{
  "head_dim": 64,
  "norm_place": "pre",
  "tie_embeddings": false,
  "init_std_down": 0.00495,
  "decay_shape": "linear",
  "batch_tokens": [8192, 16384],
  "z_loss": 1e-05
}
MLP neurons of a small language model. Each row is named by its layer, matrix (gate and up: input weights) and neuron, and shows model dimensions 48-175. Each number is 128 + 24 x the weight over its row's rms, rounded and kept within 0 to 255. Numbers have three digits each. A neuron's up and down rows have the sign that makes its largest values positive.
A block is one neuron, or neurons of one layer that tend to fire together. After each block is what it responds to, as a language model described it from the Wikipedia text at the highest values.

L6.gate65:086150139141142155099090152167100161136078126136136138162107136139123135118137145098127084165106139180088115085118121128131107140113129144137095135169141126121156157079067132108118122149133118123134105139121136117109143175065113150165129135139142184165169085131110129117183103171125138128182113135131109167151120095137143138119152146095140126143165112130157100141140120124136100142093
L6.up65:143160155084117126145126159077164126122139193127130135067121114121138128128105123130097090122133166100119138170144141156088153125126132145140122114125114129127144129138150125163109129135095142116143128161125118129131116114145129155129183104129132155156168096103165099112091136149163131100171182144119095092142094102163094101151127123146107166133102094154120138104117143107145152130134
L6.gate227:141175139109066145126142156137130123096086111131145127129125159126137157101115144129133161137100137120128147095075139098133131141100130130111105090156166153125120163081104109143147127109154080127152130115077106105158143168096065122120125117156127119114114147165104124136187158157130141137137131120162194153122124132111102116111104129139122182121108117117106120128151126113114104173130
L6.up227:114126133167094084137146072113126180130113137170140130153186084133176117102149149097107091093140078146156140133115107103124115163122101119100148134125114123152126144039126144167159126116172120117157140153133133163086111150094096107141156117127082120103129136103088118108115099149112127106118145128160168130121150120137091085152137125131104123146167127155140166111178131149146130115131
L6.gate323:121097141148098114133126128121135147154132166175117152088132095124088105146164094085090130168125146105150136082119129161094151127123126154116141150159132142143141149125151158118141119152089107159112135088140140122139119109118125168147142119114104150108143136156128091129125175084129142116147125116123096137114128158159145159155125167168117148134148114125157113116122086166181165121170
L6.up323:120116120154087094107122122142117100117099155148142175142141117115128092150147130132116147171110141130153167110139145133107138122114124132139114110100168145086125106120187116102091105130133171152153126145152143144132172130148098137115134121121163141073132109118137122121090165133142090167115063169130152118137099125124102102135157159153152123107154139117129111124175120124137103069136
L6.gate478:137116154098078128120138154168141152141111148151158142141102146133111123119149140105112142168136132150162133115122184169121162174131135153152135131148196155116166107119165105137137138164138173116079132138123123173139169101109135154135133129103128144100138119144109094156096162124166126106147055136107132122136131105142136119118148192157156122147152160077120153135093106129133136140138
L6.up478:122123153108078143128117163183140111121065176115138143142133128130102143131173148081109151147091129151137146116138145177129170121186127134160149127151158180143106126098148103124129121159140122159139121124159102168165151132125131183115125106109120125101148105130118130094105177130130105114102088153129113123142132109160115130158151157171149127111162142116118133130142129145102131099157
Responds to: Sentence-final periods, closing quotes and blank-line breaks ending a paragraph or section, just before a new paragraph or heading, as in ...garage rock band." or ...customers.

L7.gate9:131096149122156133093125189165150110091079159125094126129129127109104126086148169094133154126140140108122134081140149141157134193132140156120116132153146118102094158107114082083104079141126120117125142118153096120157128113109123140103122113125135132119131144137150088080160156145129155124112101146116118127095117135124143156119118149138169144138103111153104096098150094105177165173092
L7.up9:131132108148139136113137120150158141150086162144130113144118133109061114163126150132166146153138136125135152076148140146130163162126137149140104146168162133115101157120118145118075150180155105126113141130150131135113125095139123154124115080108093101051149169110161123118165166139139168133109118155162109126105153093122114146158132199152123151131101089129108115123137144142129146149108
L7.gate49:133152154120176122055128158155141109101153128120111128128145102125151097162126140119097121122092126137137124128165149100134175109155146128143108122132108096128155113110125162143136147080152112144152136071177148113104077129134113106133093127205126137088136153157124088116102062114115162093114102104109128120136139121117110103124116105131135139160125143122116154106121132116150160102157
L7.up49:135107104152087085071143121123126143072142150149092115138146137111147132155127135140113141124118109110139108100133132099111128158141141057161115110118175138149102080095112140108143147061099099119153100149114132136140096137093091156118168120094152141138123169125127137102152166125159117134176127127127104127150110150147157144121103093112153133124131118138155107148097115099095075129086
L7.gate109:102119152090115144116118145165134099154137089115147145108103134149161115120152122121125142135131103156128159119159169135148163153113132184149140097104124110130106153103153155178082115136070172114121076142125103154141084112113117152133129116112116103120123163097147121103135147146126177150129093126134068105148154152119133097116151147107102098126123123133103103091125147108127103173120
L7.up109:130130138096100097196118111175104088110093128131125138154125127178146146122096127104148105106132115135087133122128136153094115119125136159177137120164129109157142132129165163116157127134156140138062109114137131141126145151138117099138154115141158103082135134146136136126130131139117137117145117142133140131174092146091114100148111129109156051117162113169126147138107133112160092206154
L7.gate136:119151134118146138091093094162123103148123172115089130131091161171121118127129097139147135169116080132116092120114122118133104158133122101194112094139150138129123138085163131186116089122117119119096164135135141175167115111104120143111108149111126122157165161134123140126180125115162114108116123154150123101158129113112120151113123173089163134143101119137113112135159158152117124132115
L7.up136:144150131108117122137097121144119152121103197137149124135129095100119137148167173100157135144156150145103100152121120131154147133132104139114143107139092113119132129118118136105138131142131143143123072124119116122129071085101122127109123086131101113164126129111106170101144121101167141109089161109089140126132139138134094072143118112141132152136118154168135139068095090118141101166130
L7.gate139:124127134131163120121145142132111126122149149143148091202117133101161123189105149120066092109116127136140121124089123099116123103138162119093151142126178087085127123086085140138125152107143135152113085091139119131114149110119079089098162119143113145122123155102119122117109106107130179123126141136135127139135083130152077106159164121143104164144116124130183134123143100154138173148122
L7.up139:133132106129138112169161153128154084130145124117146102140152143104163111102076125147102097091149161156169133123097088125094151095141097110084150141119136108112159110082074155144118151121109124130114116119126150126118156130125139112095169121112113166116143177154123135078110114107096110102159158123132152105162127136110156170149138088119122180132094135116135139157119124116098097115115
L7.gate175:176119156177157117152132135113148144115137160159153116150128133126128129129162172166138146093128139157168085112095150160082135168123151134131155146114160101110101072097116117105118118154135114150109131156156121145121167122108141171148153107169142065083154162110116123111123126144123157091122105102140147143143109118153111111109143134156146151125118117121195167121121111130083144158151
L7.up175:147140141172127121115129081203114099127119159143133133163101173109114143137158129148114126094104171106128125087145180123114086147145155130159142149106134096135133116099145112140111091159154121125081077116176111111088140141105139176097130126145134112144107157130140098121127141119127122134126113167135145124143144105151132122092154146131158171119146146099154093143143143078138126135140
L7.gate188:173132153145112083117125108103104143132137166105098143130149103133178128147147124129139142120098168094114166120108148139085070101152130141144170168145122104130104152133110094129150173103128109123132115076102145102114100145087132124109160170133074125109125117164149147097120132169131127077075101131148125116155153091100141097125159148153122157115143159101102143153124138123116115126095
L7.up188:146149120061164122101151102138091156093149107114116109143155127158134100143101144131155105125145118135116113119150127156155126110151158104134134107135106130134150127096099127150079112098132099126138131124129156121142100132133151116137138121130109110099086144111106116098141138170039150118142166118162159090154143109142113145089120105142110114178094096115116104144171162113105143105112
L7.gate204:139096117148117113148096137177088095163110160122153105147164123135135130088128150126151130108122156121126129144133110105135109096170145125173162132111139139094167161122107110148126167134135112100155116124147090114096130114137128138122107113135110154093104133121155112132112150101089095119090124148104132086129096123120113136092156151154132120109188141098113152131113087133132115132093
L7.up204:116143127131073132096129118150159103200104158124108086139112107152128159135125121084119103107120110140151143105113119102103117172151112095161151138073105167111083128141114120123126140155096121123140102106139168122149104131132139133117125111143155129122121139157118110163166161121119103124163092152118118155158140098195129141132160107101122139082157138143110090154135143175103140132101
L7.gate300:097107131151132143094093133168109160115130157131158107120165133158129105147131180110154102090125165117177145142097140134123109118120108089124158133106134171090132136109159127126151122088101128114161131111125112125137146152172149100145148126123102086070063147137127149111137111087106164121132123152102104119148139143153150128107146110089102183123142154095130162153138147169146145116133
L7.up300:100148164124139130086153125133141165125101181118135099140133136149120173136147139143136088099147137133131138154135100129151082167115108105118146161064168145123119094118096117133110072119105136144145062124145104144108108154169140149134143161134124094098116155122118096104130103083089133111137159129120114100101141146132178141113126118138077157142126082140150136134144129128158121117135
L7.gate321:079142102146105159123128127170137128112130176144146127158103119141112097146123150112156107095104142148136100096139149144065093158129139128107091157136131165127126130125135109144127154121128136166101122135162122169174135125131159172161125139108108148118119117112102112129133134096133114174131155159149098145097174170128088168102121115149111133188131117111106139144144158147102112169132
L7.up321:166123157144085138132147096174103139098124113077111133135148101102091132152088160131112105081145112118135124113133128120114123138144126113108083092102162112175083095165107121131099098126159125137119111177126159122153116163138178135112116156110153127115068132097089093155080113143123137137200144149100116133118083124156139078147100144156123117118128113118131095134139149123122136139151
L7.gate344:132137152158093116111145144158148109145103157121155131154100143143100117120153136129114147143112180100135123134132197195125126121163135151134108136149122107096124122121131073147102123161133138161116114106180101154122155104126135159155188124120114111131128163176178110078130149123127113102117090170129122135125128140108067117130128151117174114125121126120144109143127109131177111159161
L7.up344:122142109115160102153109179166133117143115190150148147138157118117089109115156144114104164112113147158133183117107158173085125134127129192154124191121142168135101113094157110158121146159116089110138140098109153159137134119168116124118113141090116111081111128132122132110152189094133143135116109138124127122104123153132113152110176158130144148118116124101138096127110122175070162123139
L7.gate348:192125163143148118143144138125163164148121172098140112149142152161075119093136156118189159142150130102107111126082143134087137141158151144157136121092140129112116157135086115098156126142111119153122168132138122133153111178094099134158176109114104122126162138128119101125133099109163120159123083148134114115146153123112061132130091138105079133152185148154114113119128120145138099158091
L7.up348:163115140180130098120136161161144118100119122093125135196140100095129143142132153111089101158123164130133143098131142134114158123114132136148131200090148109118104163089178116147108147138131114157151121110156106119097134125137142110151120132153094107094144126163150102105130113135109114126090048108133105142156104111101102124100104136151149142161127128145109116111078126112146154080108
L7.gate405:134143109129147165138107122107111152132178140123143133169076070115170134117154144111117106117127169151137139130147114118108139106166103144100161129116160141113089144104117104145089122123160078108163114123119143155101108156112139129121175143178134151095108097122113146100140151160142099076098095135133120101144155109127141124174154128106160128158131149167152145157106101100123142148140
L7.up405:127149130150175119105117128130121071122111150140106145122120171149154102160098128160121173112081108127182132145124153151120082130130136143154117133093142120137135142122127116110130161124118138146130175132162128118133130131160150149100165106100102104138121133116140114100152084144077134157101143120100194093160134100082120110139104152101122132101129117134153168171132113149109157116108
L7.gate423:149146124116070129124143132163134113124092160107106144116126112146124135139123127117119156120118134167150116120089138159096169191131121133167125151177136121099108129117155125161106125154109135119119177097128095147102141138103109157151138130117111102054149180148126118072162119092141127119132055135126133112142153102126105113114145128113122154142100156099138130083104107146122153154097
L7.up423:122122166103132122149148138136127116125066171133132145161107102136138124150149117128120162122132119141150158140112145164113161147161118179154130128143154115125102127062158135162143156130119116132128157083134150153167127135113135153101131084086087122086139147146138107078142160151145097123124112144123110122147105164124140124162132170162163089118133149134109109109163165136067116144150
L7.gate428:148114115147097102160106166187163126161111118100163125163142167095099105142098143110115156140100096144104111094104128151066143142120155100135101111085142072109111110105126114132128152164115171144135114113108115127177143149084131132131098147119127135128099126111157124150125128084111133128147147110114100117156098122123140116095163179186127106092149131135138125134169088103105094127138
L7.up428:108114122109149121120121140167118075126139107113157122109117069090150118093139109127120106167097135147158098145143133179114132132150137130108119131115130112142130127127129114140102129113133127151119106187164092143150148127129100123125121139118085131074109139153075076098151174095171121134130097130126089107126127127159076147135112125116112159143170133089129112160111126121134184093124
L7.gate476:171143126120114125138141173165122170151101108120150135121130141170108147143171127180097099122122094137097146125103098146125139127134118156132141105127109120113127099112108116105151139141141144081168150104123104108105094145149085114130099122088129086142067190138105148092140114126118121171153123120116130100121078152103130106149156089168138140150149078116133102154165124121108131145111
L7.up476:150151120107143124140133116100136134121117140142141140122098133171168110119138142146088122154089141145111148097154139116151119144115170139109120107091139108165131164106143095143123092123186151157127112116112108136127174142134115148121107105125150189147147151168129176153145159124163158121145107150192123112134144083137145144128152134085120106157122109149132126145100139105162137120165
Responds to: Mostly the blank-line newline ending a Wikipedia paragraph before a new heading or paragraph; also closing ." of quotes, and clause-starting pronouns like he, they.

L6.gate74:117126138103135136141141115113113151111152136148130078146127156053152139084099091165146135130127159139115130109130131137118149121147117114123168093169130115128184128129118131145142151131130150100144120128126102144134133114129133103137096073141134149164160088144114080147125109107108153115152095134125108114138100133152163103077093124130128159127114169123147121109124128148166182110089
L6.up74:130176112155077093133113099104105151153077145143113121142122119103084149133137144142168145125105142131116119206079131176152077140123122148181139127112143116072174093117139074112125120162174142111122135136119112113093088121104123169116108179120127141146147129131118151098124080127131092127134142136148137135093095156106149066094152098132137108111104142137129117089108120139162127105125
L6.gate109:160155129137151105119084097128128124133116141097142147130140171122114111113148127089182102081108133108157132123148128143179154137130105137179119107154051122150116122063152090126114146124137166097153131133118157133165176122102151098155139147136133131140155127135118116136128129158128134140137138158144112117107087103129135117108128137118151125165132172117106078098112082118149100104092
L6.up109:140116151122119109139137119106180114146103135153141174109155127146121184127114127104123109138141148102157126131154122114113099125105110134154149123126122115103156098117117086130159149139125156140084095174125141147100120100091142120119126152137165146120122136110100136099121099112144052128176099123125100074122136134148148189138165111115143103151106145165129139131155127122164170112111
L6.gate383:129173108145162142115129104166111100149156117105131156194151157109164097076154125141118105138107143167166148155115119164127136085105150136164168119088165087147142117114182132090130135139127102148125132144138136111183118111077111119119105161160143122077162101139110143150134108150128110110180132142078139124157105129110109146100154119111083130120145124143107127126144130157165153114104
L6.up383:125132119137104140114100137154140108100114153146121108131177169116143109095165133123136123105131102145117136146133101147125099136139141151130123123132127119171141108123163115127121127136112156157083148113156157120107102087128161138080146117111130072143118085123106089149138085121135158136166133125104109130142141086123147118075135099123155113101109160094113138086107169157137163080134
L6.gate447:143112110125133088132183137111124151135121124090151131132136195139121157099142117128139124102192111136123155095113134183130107104115134136084165081143201131140129148102168155143157141168147135166133092154143162135113092125109107124131116131147127130138108130136120162166163114161122107105127131153137151104123097106116125132134140102148146119140139157079135089175132100097166106143101
L6.up447:135145145100124110149137159121131120150122163100128129144128133127145123103098102105117152144176125105122158152076152153147100158129071167180140166147132121092162182163162129125133134130126180134133123167102122102114110086120145114131101156099171146128148124171119116131120109139141132141107143103106108095129103128099097127099134140112134123125115106114103078125085140142149182088144
Responds to: Last word-piece of a multi-token person's surname, usually after a first name, such as McDo-well, Geff-en, Moff-att, Stan-ton.

L7.gate34:136142109118069156118136114064130140117165137131114066129074178112145155105151120128131144125098117153121096148125128110147148099136118115176150115105100109124151131134187122118134166144142142117153141115074180107115139127096118143131112115154159176126124101111131103111140133149141147162140128144084122102136105122145125114145135122130119158149118123125146143131135175117174131107077
L7.up34:099149107105080162100165102077146138138120153144163101115063179184082116113119136151137114110159129115096124142076178108164091141099115125145116148120094113103135146155139129097163140123152148090124141149129145132141131133120134137155094161125164100129133106144120140096123132162120161178133130109153124122108104109162135139123095117167097137144108135128137126172132149154118089115109
L7.gate43:117067068158089106149120125136133131180185091119141136141101113096149135137105108122125149122123078131122156146161131110112127127076134127132116131108147143067183121096141160106112164116156125094129084163128146115141131135095137159148134111126149183124151114131130084124127078149145143117140139116117133112098137155123116122125154113136160113139130156164135157149112152155156129098083
L7.up43:140162128125152115109133118140141148123131128137101105112109115105098091130129159104079117118170094146169114137132121096172108136140110123131126124104178164167102132113117125175113130164180055151130126107094140113127151152105120106116111156131114093147115149092111144160130152153116127156155154101166099145132129082123120125128114133114126165148077097128121126095109102143167118119159
L7.gate126:165165068117083158129149123113143093150128177141128084132142110114123101103101121152119103103147098157086148137141151141138110127113139116100130083132154140094140154131107144173118127120071124152129152107139134111111117097103124101129086112102149170141127121131110140123174166136139124143142138174108169100125149145082151088127098130143113151108124139121106138130133126111147137063113
L7.up126:132205095094118186132106136095127082127111124133089135086094121104129114168107110137135119078153103170160099111126120112097101088121171112135146132095163162124121148123127125115117126129086128081126117121102136139151179101134125113149129127114151116106144162137101147117149089121120168107127189122135168093130122155130152079131157132116122140140121147105172142144105135151146110103126
L7.gate130:138132123074108136090167131109143112145119053137088120147130144095171103167093122134115121106131142130124166134130147119151143103130105144068102129162116118094129103136168105159129136106098139114115124138139125130157133151139165174100144085089157166104147109085123137141140137144160096136153121117120110124166123147144130111102133112096108123125109118120125162138167161163132147084116
L7.up130:132094105132090123144115129110100106113158124112102141098137126118139119145081128158125159141147157118155153131152063096153148151103114088136167092107096126151098125126149157146152125116137133159086106154103119105108131168098161111141102127143108137165113065146070116116111133112110168146130124094141106104119109091135153150160146126111124117128149132117122111160129135141118139146126
L7.gate158:120158125181147115163120134148115138119145116083159153086117133107108120152152131131164131174132131139120098138171109122128115132163155155132133173138148139155119147085126127123185101104121114135077101109102100165112143104123125133074091110113119155138081110111113144118093105127071130127146125096118136131090120155092117108125143156117122158192133105093149143127103084138130147120119
L7.up158:117141153163146099155121099104119136131127081128137115122091176120129121099127122136120145157125155118104086094147116126109089146114148133165134120134148139104090137191119126120137170099166124143085136081145158133097134135165120125131154078092120142118144095087163133126152136155152138142161129110095112177091123134147118122113140139126084099155109079218103165144105150159141145121114
L7.gate193:119126156075106105136138089132128097097141125154181121077125126065115160135134088144120134145159107094124122135134119170132116150109109135121132128131115134124135159178127154139121136130122116169177110111130140131161158135141150099157107113168129136110123140134123115150113134089150145108177179103133118148097128088098100101152115146176142084102115100118112167114109164122121091137181
L7.up193:151119105153136148135081101123137169138124124151122134136147119125174113141102097096101118133146097107117107118113103134129133100085086142128096147111115170116110163152132131131142131122119120097091118105111158107112132118167198118126134098090207164144115157110142149134150175153099123128108170114174129135100138097165122106139097161091146127126136119131121126150107167111098134119121
L7.gate274:085155136127184143139141098136135173146160087130168125122116147105142150107166133158145149125113130137125094163132080149169092145116089140105168104065138090103155114112134085140150160131086091093113119110128137136134130147137134111125115103127129152120115128131127098135131097142145133134122106137162138160111121141124106098101169110094104076101129151196151178141117145138098115118100
L7.up274:133148080114105126105151125158133155166090067135147144119112166113122116145144117130133120098109147114145132135140121079072120125100137138106119129150125116096168111147181136125113119160155115139121097173111167134109121139118178135130116126138149110135125150085116120092067139113098097109149151137161142103123138095157139112116103152113143113140118134143100126126120139083190120093134
L7.gate276:127154128131114128117178107126178106130145100167074157095123145128111169110110089122159192129120134166104121110132088141110106169127160106116119134146155146128114130108148175141067122079136120108140144084127141121093133097138124102141175149079126167115138142142109115134170129132152138086137153081141118164140158166113135091130139136075114084114120131101152160099170117127118132104144
L7.up276:110131110164141182132139105101140118107145101122081144135142138109088128132100166142178160142108110104141141072148161129130093084112111093133122152134110130109139126064124186124107140135132142098119122154130150135113118113106105104083092134141130113116160110147110140124117145082142151091164128144127150076079173143131152161149109167139133096154117130161123157096104161104149084145091
L7.gate286:083155146147124140110107126120127136102110144080103112140064175164117143091101103136130153090135100115121068142154114125131131141091120173115096130109168094158166138087122122126111102139143109138153157110126122142139177132119131096101129146121100154137116116120120156143108143129145184161118110119134106102146116151144130076150123132128151136151104096116111146167121131142129106124094
L7.up286:129140139129108182165108106143135109126149141161166141104113140173130105151162186138111148103067122117083128100183119137122120106125153101104153114113133120120136140106130151153120137110103129134132112111156157119141162095105145102121099120133115135140106127098125125144102174132114125101141159123116130122132124127133123128174139139124098159106162110134136159143116185124115110111094
L7.gate330:102130160083146109149110151153129130119145132085124119112090138105138092118110127146146156132186107086095163135130133142174112103104141133090100128139158135132128162117123137145117142113100145118131096116127139114126136127123119133076115129148100129158167177149124151147114102126113129108140109137178121147108117088148118119135128159126142117093149151132106120104130149100151096130101
L7.up330:109112137143115121103173092119180138134137107153093099097140130128129137118149156127132158093108136161124145154130111137080136125117088156129143138132134150120116108143137120107117123139146159176116108128068180113094195124095154114112147085110112082139141100134128075159102138144106108119159154112115080118150102099125121108140108161120107132114129137088169094150115104145122154125099
L7.gate337:139183120102126131123174134120129127148164114107115118134087139131108121135129153121113151125127119150140091161145109070114114113138121137161161139134103097149156135121156149123086164107137101120153134184173096116152129107095150120141109123097139143091113102149123115102140127132111154130186149106120113128131080142110124124100122098126126139125107175085116158129157121150136170058109
L7.up337:148147129103142176097119085120130132096156113171132126085130173119105064162122154134094098066156116119157149101138114086130098150138111098141140115128147165098114133166116095124154120118097139114115129151124137147126127128121143126135109129147144145115158106146142123157168158138114106134149092137134126124163083158154145129150099123155147145090128129097159170146095154161153174098151
L7.gate340:119142188102173145071134129111149126126139124074078140101154108111142142143143155124131144105114171110133112164132139133105143122125147111115138124152118108125122133137110119113149136145119132125134118130089107126121145092144100163104103174108078094176153118134058120146142078177121145142157126130124137149155127128117172136113123121126092144190139103126143111126131127181121126118144
L7.up340:117117156119114130084161137085145150148131116143143123088098105099161116137122114132128113153127147093133098152084156121122108140143133122128135164162158138200135103107100169152162121120137131122116142146133127115136118098115138123139125092138120106166121088133130121115110087191095152139124157159088150138145076161131167139134124090167112143138150169175078122085136132121128111169124
L7.gate352:146134155125159110113115124177107105126130107096075159113127114114137109122175156115167148143128105106109120118133140138121140131109145136136113142156130145133146102109101137112142130083140140105160168096114092126138118124125153144138114097146107111141147142088115152131138102121151128124110131134119094136100151133132108132139169090122101156101105148136121121142103113108127127135136
L7.up352:112140128115124188172101110176111115125131137167113141114082132133171112129083123149138113166159178116103145148133129148157175111108112146114146089131108159134114129188139187087126181112136139127132131124171072158114070129148111097094115143158123140149121127140137155138131098115140156136112131134106108130128161093166120107102131135077091152110102135110089138151093138080130140132144
L7.gate431:139109103180106135155097063088110124119129111153128090138122115139186107148126137162121159084078151121126066152106077132145127115134066139146127170149113080126116114106117101149100139108081148092120139150120175130133142135144097113112115163126165136126156169146116159124167097116146122101108105125167134180136147143096166064127114129162127108122126124122119141146141133154149091118124
L7.up431:128114121124098126149099104102120161098125080161153129067110112157160106117103141161095155099111142166127139153119100112134142128105132134147084146134112127091100117083142137141131118115073160083131125143142123141202174117156105095127122160133146147113124122123073166116178161125146107146136098128140143178126143106095158128134110094131134128111127104094106112136137159127119088140142
L7.gate454:107130119110099085084084081155132095171144116133136140115110130137114064131120142131118139106116128134126140132159115122088082157094099123088129110132136124102148159128183149107145144120161125112139116162127118139142158165152128128117109143154094145143140161126156091121133106130089140134140115148102066116118097109139120151141138131091120133126094135154152102095124109157182130117139
L7.up454:129185113090132149156133128106138134113101140122055084131101147112106129158139144098126087122116134142136132152155155126148109106105123173157123102110127169093183107132138107125134154121097135118147097125111136141166158127121106139129122178183101150149088101090135136135190124153142131116144092145133106125132089089140111074136148092159137129097121146108120137135147096113125102096137
L7.gate458:141136137118145122082094115133139143139168110150155168093128126121186102129078122147135079128145140128133123169127143130145154143096115172154115143118145138131125170058120133124090159136198114147124093125126146104119133086135171122148081113117143131167132113143122084122117088150136113138149148158112114105136128129087129138096116149116157106097104142104111136129114105125124154147124
L7.up458:127122117154128155110156116158145154137170118081127107090118142143139103157071173155131099136108131120188137125129151126112127106091112117117154155116114122092115155096182175121080164131151120117153095144116124102080097126123126131120100122145098172086107114127087071103162118148151096114134122149113096059126111129136115136092140135123163160111101110123115119128103109122125135134095
Responds to: First or early word pieces of proper names, mostly foreign or unusual ones, for people, places and clubs, e.g. Gro(ningen), Bull(ock), Qar-aba(ğ).

L3.gate163:154101154144147095095121110102117132112121108124168120103157105143150108127160128165134115126123116122125132164137114137158128126131143134139098132124104125117130099152119104133124156111196149160146103108113120121096090176097106133094149128143152126081152136119126101168135094122133093155076105177134134081106121086154126059142118120170162185102150141134144150112120113082117150170120
L3.up163:124151170115136150098161120109109102131155147155112138103125144153176141114065144097188092115152099122131150116049121101112145111110173136127115108118141134087146134127113118108157179095117121112160137138141132119126159127158183143114140148119171116140121111154107148166127167148135133136115108154115126147141124137149121122117166125089123147095135085155150131138141128104113125128145
Responds to: Subject pronouns (he, she, it, they) and modals (can, could, would) opening a clause, as in "In 2011 he went" and "which could have".